Weights of a small GPT-style language model, trained from scratch on English Wikipedia.
Architecture: learned positions, capped logits.
MLP neurons of a small language model. Each row is named by its layer, matrix (up: input weights; down: output weights) and neuron, and shows model dimensions 0-63. Each number is 128 + 32 x the weight over its row's rms, rounded and kept within 0 to 255.
After each neuron's rows, "fires on" lists the tokens most often at its 100 highest values on Wikipedia text that the model never trained on.

L7.up1019 [183 150 145 105 131 138 131  96 130 128 145 128 118  92  90 156 116 129 167 125  98 118  96 165 112  88 104 144 168 102 162 136  84 150 155 175 178 139 188 166 128  70 136 158 120 158  71  84  93 123 137 106 157  46 129 118 119 101 114 145 170 113 115  64]
L7.down1019 [120 100  98 157  81 128 160 162  87 149  72 169 127 129 176 100  90 120 106 158  85 121 123 113 122  82  76 102 187 155 145 152 140 139 108  93 172 131 117 170 189 199 117 166 145 108 143 207 121 178 107 138 132 129 132 137 137 147 101 106 159 132 129 101]
fires on: " M", "c", "m"

L6.up1032 [120  73 109 108 129 203 101  99 134 132 142 103 107 137 135 158 105 100  87  82 157 110 113  92 113 119 104  88 101 126 117 137  95 138  83 159  73 108 121 143 128 112 158  99 146 165 124 103 175  83 114 137 195  52 161 120  86 160 149 160 111 135 124 112]
L6.down1032 [134 122 140  99 135 114  61 153 169 100 140 186 168  87 135 197 155 113 108 137 148 177 148 193 103 185 128 132  97 147 134 130 151 207 105 144 168 136 158 132 178  76 109  93 162  90 125 156 130 122 142 139 115 186 157  92 117 184  81  49  87 120 149 140]
fires on: "\n", " (", "'s", "b", " /"

L9.up1066 [110  92 126 124  93 159 121 149  47  68 104 150 133 110 177 182 117 166 157 147 188 132 158 119  45 135  99 176 135 143 160 138  98 130 154 164 127 161 135  90 137 151 141 140 171 113 111  94 162  94 108 192 106 185 146 106 205 118  89 105  95  61 135 137]
L9.down1066 [ 93 139 111 119 103  97 131 180 173 129 169  96 161 154  95 105  95 106 121 126  64 103 124 162 156 162 146  86  93 158 133 104 105 119 112 127 137 150 134 173 174 127  58 116 161 119 154 172 172  72 163  46 168 136 109 129 105 142  98 153 172 171 121 131]
fires on: " an", " An", "ro", "ors", "us", "ia"

L8.up1127 [102  79 104 117 130 120 104 165 113 170 113 137 136 174 115 122  95 132 237 154 167  80  96 113 106 175 154 182 118 119 165 140 126 120  61 158  67 133  71 153 103 170 149 130 116 139 118 130  99 121 127 122 136 156 154 112 145 102 131 150 176 109  70 190]
L8.down1127 [145  97 100 118 138  98 151 120  91  78 172 125  91 123 139 144 153  74 123 132 153 171 125 166 104 130  92 171 192 138  72  99 129 129 136 136 118  89 116 153  68 122 134 162 198 118 146  82 115 107 149 120 106 166 150  94 117 117 125 116  86 143 184  92]
fires on: "\n", " \"", "-", " d"

L6.up509 [116  76  36 130 102 116 135 219 116  44 102 136 108  86 142 118 181 157 110  96 162 135 129 140  51  96 105 117  70  99  88 125  95 129 185 107 161 102 102  95 134 162 195 150 125 162 125 114 168 121 151 133 132 137 113  72 146 202 144 140  87  78 111  93]
L6.down509 [123 108 151 177 140 140 115  68 164 176 125 135 219 130 104 114 101 117 121  74 123  50 162 131 197 113 143  94 138 136 121 165 105 160 104 140 136 122 132 144 121  88  73 134 138 171 166 143 106 108 141 108 111  88 131 130 152  84 166 119 139 135 107 197]
fires on: " an", " An", "un", "r", "ed"

L3.up717 [100  83 118 132 128 171  71 194 153 103 190 159 135 115 112  91 164 123 169  79 162 118 104 113  70 148 133 154 144 131 160 125 143 115  53 105 139 137 123  98 117  94 188 154 103 166 120 102 130  87 140 133 132 120 133  97 142 174 126 169  48  95 166 105]
L3.down717 [ 93  90 129 138 162 142 174 109 155 152 106 183 119 174 115 147 187 191 132  84 104 133 112 112 140 104  67 106 113  87  85 140 161 126 133 184 162 146  93 135  63 117  90 121 121 130 138 173 146 190 173 110 159 122 127 105  68 134  72 135 175 178 117 157]
fires on: " |", " place", " of", " (", " –", "\n "

L7.up972 [135 135 105 123 134 183 152 160 142 110  88 116 176  68 128  66 142 122 181 104  65 111 116 122 140 166 132 121 165 145 105 125 132  83 191 146 140 153 145 146 169  92 153 147 182 151 138 144 141 144 123 132 170 103 191 111  67  96 116 131 144  69 142  78]
L7.down972 [120  96  89 165 107 114  96  47 163 134 156 105 132 116 128 154 165 190 141 172 164 161 203  91 101 122  93 104 114 144  95 176 188 138 108 172 118 100 108 137 181  78 170  43 135 191  88 140 149 124 143 132 139 162 132 100  70 158 133  83 142 150  99 102]
fires on: "e", "ne", "ra", "a", "ere", "il"

L9.up992 [ 81  79 156 123 193 105  69 173 137 103 151 140  80  87  88 168  74 135 163 130 151  36 139 126 112 114 157 107 152 142 135 122 160 169  57 143 114 172 125 149 109 141 120 159  96 106  46  91 125  46 140  47 123 114 139 108 170 131 125 142 153  96 138 130]
L9.down992 [ 89 100 141 123 129 134 179  68 117 179 143 146  89 117 176  83 120  87 139 156 101 157  98 121 185 141  76 178 144 149 102 109 140 145 101 137 145 139 180 155 110 136 116 124 132  93 142 111 102 137 119 194 180 152 191 140 105 162 130 111 116 134 171 136]
fires on: " |", "-", ".", "\n", "s"

L6.up229 [160  71 131  86 129 127 152 152  99 127 156 130 148  59 145 103  76  94 144 142 105 153  89 139 114 122 106 110 145 126 114  84 166 111  91 153  54 117 121  92 176 127 146 155 131 129  69 159 121 156 135 136 154 153 128 161 146 156 139 169  88 108 144  69]
L6.down229 [160 129 154  91 113 151 145 105 122  62 140  97 101 126 127 130 138 117 151 156 105  95 117 150 135 138 116 125  85  99 132 130 111 129 107 143  75 103 109 145 174 147 133 106 140  78 154 153 151 104 139  93 109 182  91 139 129  96 109 100 125 140 150  46]
fires on: " \"", " (", "===", " the"

L9.up636 [161 134 157 119 131  95  75 121 110 145 107 172 182 167 121 183 109 140 123  80  94 155 110 132  77 189 133 170 111 134 116 120 192 117 145 115 153 139 133 180  83  97 177 126 142 101 101  93 168  90 134 148 168 149 125 148 144 167 119 138  99 133 133 173]
L9.down636 [132 148 112 157 122 153 160 135  56 149 164 103 142 132  83 131 133  84 127  92 181 120 109  47 107  95 170  79 166 116 155 152 170  96 117  92 117 166 128 115 167 185  66 146 139 132 190 140 137 149 104  88 136 166 152 185 144 159  86  32  86 169 136 129]
fires on: " Al", "as", " La", " S", "el", "a"

L7.up768 [135 120  56 134 107 174 151 163 120 233 119 114 152  93 142 131 109 110 163 130 109  90 143 155 150 136 102 113 151 142 182 149 177 103 109 129  95  93 118  97 168 134 188 106 100 153 126  95 120 111  60 132 199 102 126 118 176 163 144 142 121 202 104 127]
L7.down768 [144  91 175  99 142 128 124 166  47  80 133 116 123 164 127 100  97 171 125  87 136 124  83  99 183 109 129 152  98 131  56  93 144 126 124 131 191 122 127 123 113 155 134 165  91 134  97  89 109 102 175  63  91 123 125  49 156 133 124 102 197 110 138 150]
fires on: "'s", " one", "a", " the", "\n ", "0"

L6.up541 [164  97 158 115 109 162 152 134  91 121 176 173 175 111 109 116 115 143  94  90  58  88 122 141 131 113 166 105 167 123 124  95 154 102 137 162 133 163 108 101 206  86 151  98 183 139  51 113 151 111  85 147 130 138 108 120 158 127 119 147  85  86 105 155]
L6.down541 [113 126 164 154  95 147  74 129 152 143 163 144 116 187 147 131  83 115 141  97 133 134 174  94 166 173 130 140 104 174 103 172 171 155 109 156 124  88 170  93 176 149  99  40 109  98 142 200 113 172 168 170 149 111 125 145  94 167 135  88 113 123 127 107]
fires on: "a", "us", "es", "ine", "o", "e"

L6.up392 [ 98 152 122  82 149 199 116 148 156  88  87 133 135 146 129 109 101 123 130 127 145 132 172 111 139 100 130 119 106  83 139 194 159  90 122 124 154  94 113 207 158  78 112 133 153 152 127 125 159 107 158 135 100 108 138 159 182  70 126 139 112 124 110 110]
L6.down392 [188 147 184 114 124  91 147 140 142  61  82  62  86 158 121 127 139  91 105 177 140 163 215 191 154 122 159  95 159 146  94  87 123  67 121 145 145 147 125  97 142 176 129 148 148  71 117 126  54 130 100 150 134 137 132 181 160 127 140  86 142 106 139 109]
fires on: "–", " –", ",", "1", "-"

L8.up1154 [120  50 146  86 103 143  55 106 136  69 117 127 102 112  99 113 171 119 200 193 124 112  67 142 117 109 194 136 132 148 131 189  99 101  49 143  51 144 115 100 114 154 123 138 160 144 138 128 155 109 117 162 149 178 149 131  87 133 149 133  76 186 147  95]
L8.down1154 [143 115  90 114 147 134 139 119  91 100  87 156 118 143 122  88 128 153 127 162 123  82 133  96  57 158 132 110 147 171 138 121  96 114 104 172 131 182  77 165 183  97 148 149 158 102 154 125 166  95 157  95 120 121 135 136 125  93 135 107 175 126 131 159]
fires on: "\n", " (", " Car"

L9.up545 [ 66 111 160  97  77 141 127 107 112  29 131 150 141  91  70 175 119 161 143 132 195  81 134 171  84 169  82 118 204 113 122  69 142 126 110 121 115 119 190 134  92 180 115 152 138 150 130  79 116  70 168 136 100  80 108  80 118 109 124 115  94 123 163 119]
L9.down545 [ 86 159  86 116 122 125 114 176 157 167  84 120 164  88 129 171 155 131 103 136 118  78 118 177 129  82 159 132  90 100  97 107 182 124 118 143 160 118 171 158 123 146 115 132 168 111 115 158 149 141 140 110 113 172 133 129  57 116 102  70 156 180 104 116]
fires on: ",", "–", " (", "(", "-", " |"

L9.up337 [ 88 107 105 103  77  79  96  96 123 119 106 120 135 137 135 116 116 120 161 148 125  94 104 151  84 173 169 106 183 111 106 149 152 112  88 170 124 102 120 110 161  94 135 135 165 106 137 102 133 106 170  99 114 140  83 172 158 140 141 202  70 149 141 134]
L9.down337 [140 131 153  80 159  75  66 128 109  74 116 122 167 128 155  87 107 139 152 184 156 124 121 178 122 123 152 111 189  99 115 106 137 159  84 131  96 121 122 148 160 111 126 126 150  79 134 146 166 108 122 116 143 156 215 187 139 115 158 146 157 137 152 114]
fires on: " \"", " (", " '", "\n", " “"

L8.up1064 [141 110 157 112  80 125  71 125 109 182 101 121 111 134 101 109 123  75 139 142 125  92 169 196  73 110 144 117 115 171 154 128 132 110  57 144 112  96 151 118 159 136 141 136  76 109  91 113 226 142 138 102 194 186 135  54 116 104 163 123  83 118  66  84]
L8.down1064 [ 93 133 130 101 160  93 164 190 123  93  80 127 148 117 151 119 140 151 117 105 118 138  93  94 157 145 134 173  36  73  98  77 106 128 173 105 143 176 126  64 102 100 154 136 102 141 113  93 164 106 188 129  72 136 138 195 145  85 138 132 107  98 145 146]
fires on: " The", " the", " r", " st", " one", "est"

L3.up702 [ 35 151 110 167 101 103 157 153 121   0 103 101  87 115 116 150  90 173 162 145 157 174 111 117 104 110 133 158  56 117 161  95  67  87 120 172 108 172 128  95  77 127 183 169 110 135 129  97 189 151 107 143 127  75 138 119 181  70 138 125  93  85 107  58]
L3.down702 [ 77 150 144 152 109 179 152 137 144 194 109 134 112 132 153 166 102 128 150 104 122 180  91 115  99 123 117 129 173 217 147 137 123 171 150 114 129 121 118  97 159 165 108 168 148 165 140 162 176 156 137 148 183  89 138  48 142  78 145 114 135  98 118 113]
fires on: " an", " An", " mid"

L8.up760 [144 153  98  64 152 158 149  84 142 114 142 126 127  90  55 135  98  77 142  70 125 134  82 129 133  91 110  90 132  62 141 141 117 135 137  74 145 107 132 168 173 120 122 128 129 138 119 163 148 158 185 130 165 138 146  77 117 119 156 130 162 125  95 133]
L8.down760 [106 141 170 177 114 103  73 153 179 124  97 150 172 171 178 192 139 122 152  93 145  72 128 184  66 145 168 164 155 209 137 182 103 135 143 124 169 158 148 160 167 192 118 123 144 149 124 177 105 133 127 122 110 102 161 112 119  85 125 175 104 121  89 122]
fires on: "m", "che", "p", "ig", "ip", "c"

L9.up521 [128  52 128  84 130  81 123 158  46 164 121 114 131 106 118 116  46 131 152 147 103 175 133  98 122 123 189 126 160  71 126 147 145 144 116 100  94 104  77 115 139 138 153 114 168 175 143 152 132 161 118 146 108 142 107  98 133 106 145  99  75 114  69  88]
L9.down521 [142 163 135 111 118 116 109 175 114  58 116 166 170 137  87 108 156 114 117  92  84  69 135  90  95 105 161 171  91 160 151 134 144  80  71 161 124 122  92 135 156  92 130 111 115 115 174  97 125 140 154  82  60 142 165 120  85 151 169 114 158 181 176 106]
fires on: " part", " act", " Red", " child", " return"

L6.up835 [132 153 181 109 151 129 126 101 117 100 102 148 145  77 150 124 138  95 168 138 212 128 170  60 135 123 102 119 147 145 164 151 206 144 146 105 129 135 109  97 173  75 174 136  86 151  84 149 188 162 140 141  79 103 133 112 131  62 121  77 140  80 148 147]
L6.down835 [168 217 121 183 124 131 163 149 104  62 135 130  88 155 118 100 111 146  58 155 207 129 153  97 112 163  58 160 147  64 102 173 131 104 156 151 177  95 176 110 119 142 115 120 136 118 145 135 122  91 173 117 129 152 164  89 176 133 177 163 131 109  92 114]
fires on: "–", "at", "-", " 19", "known"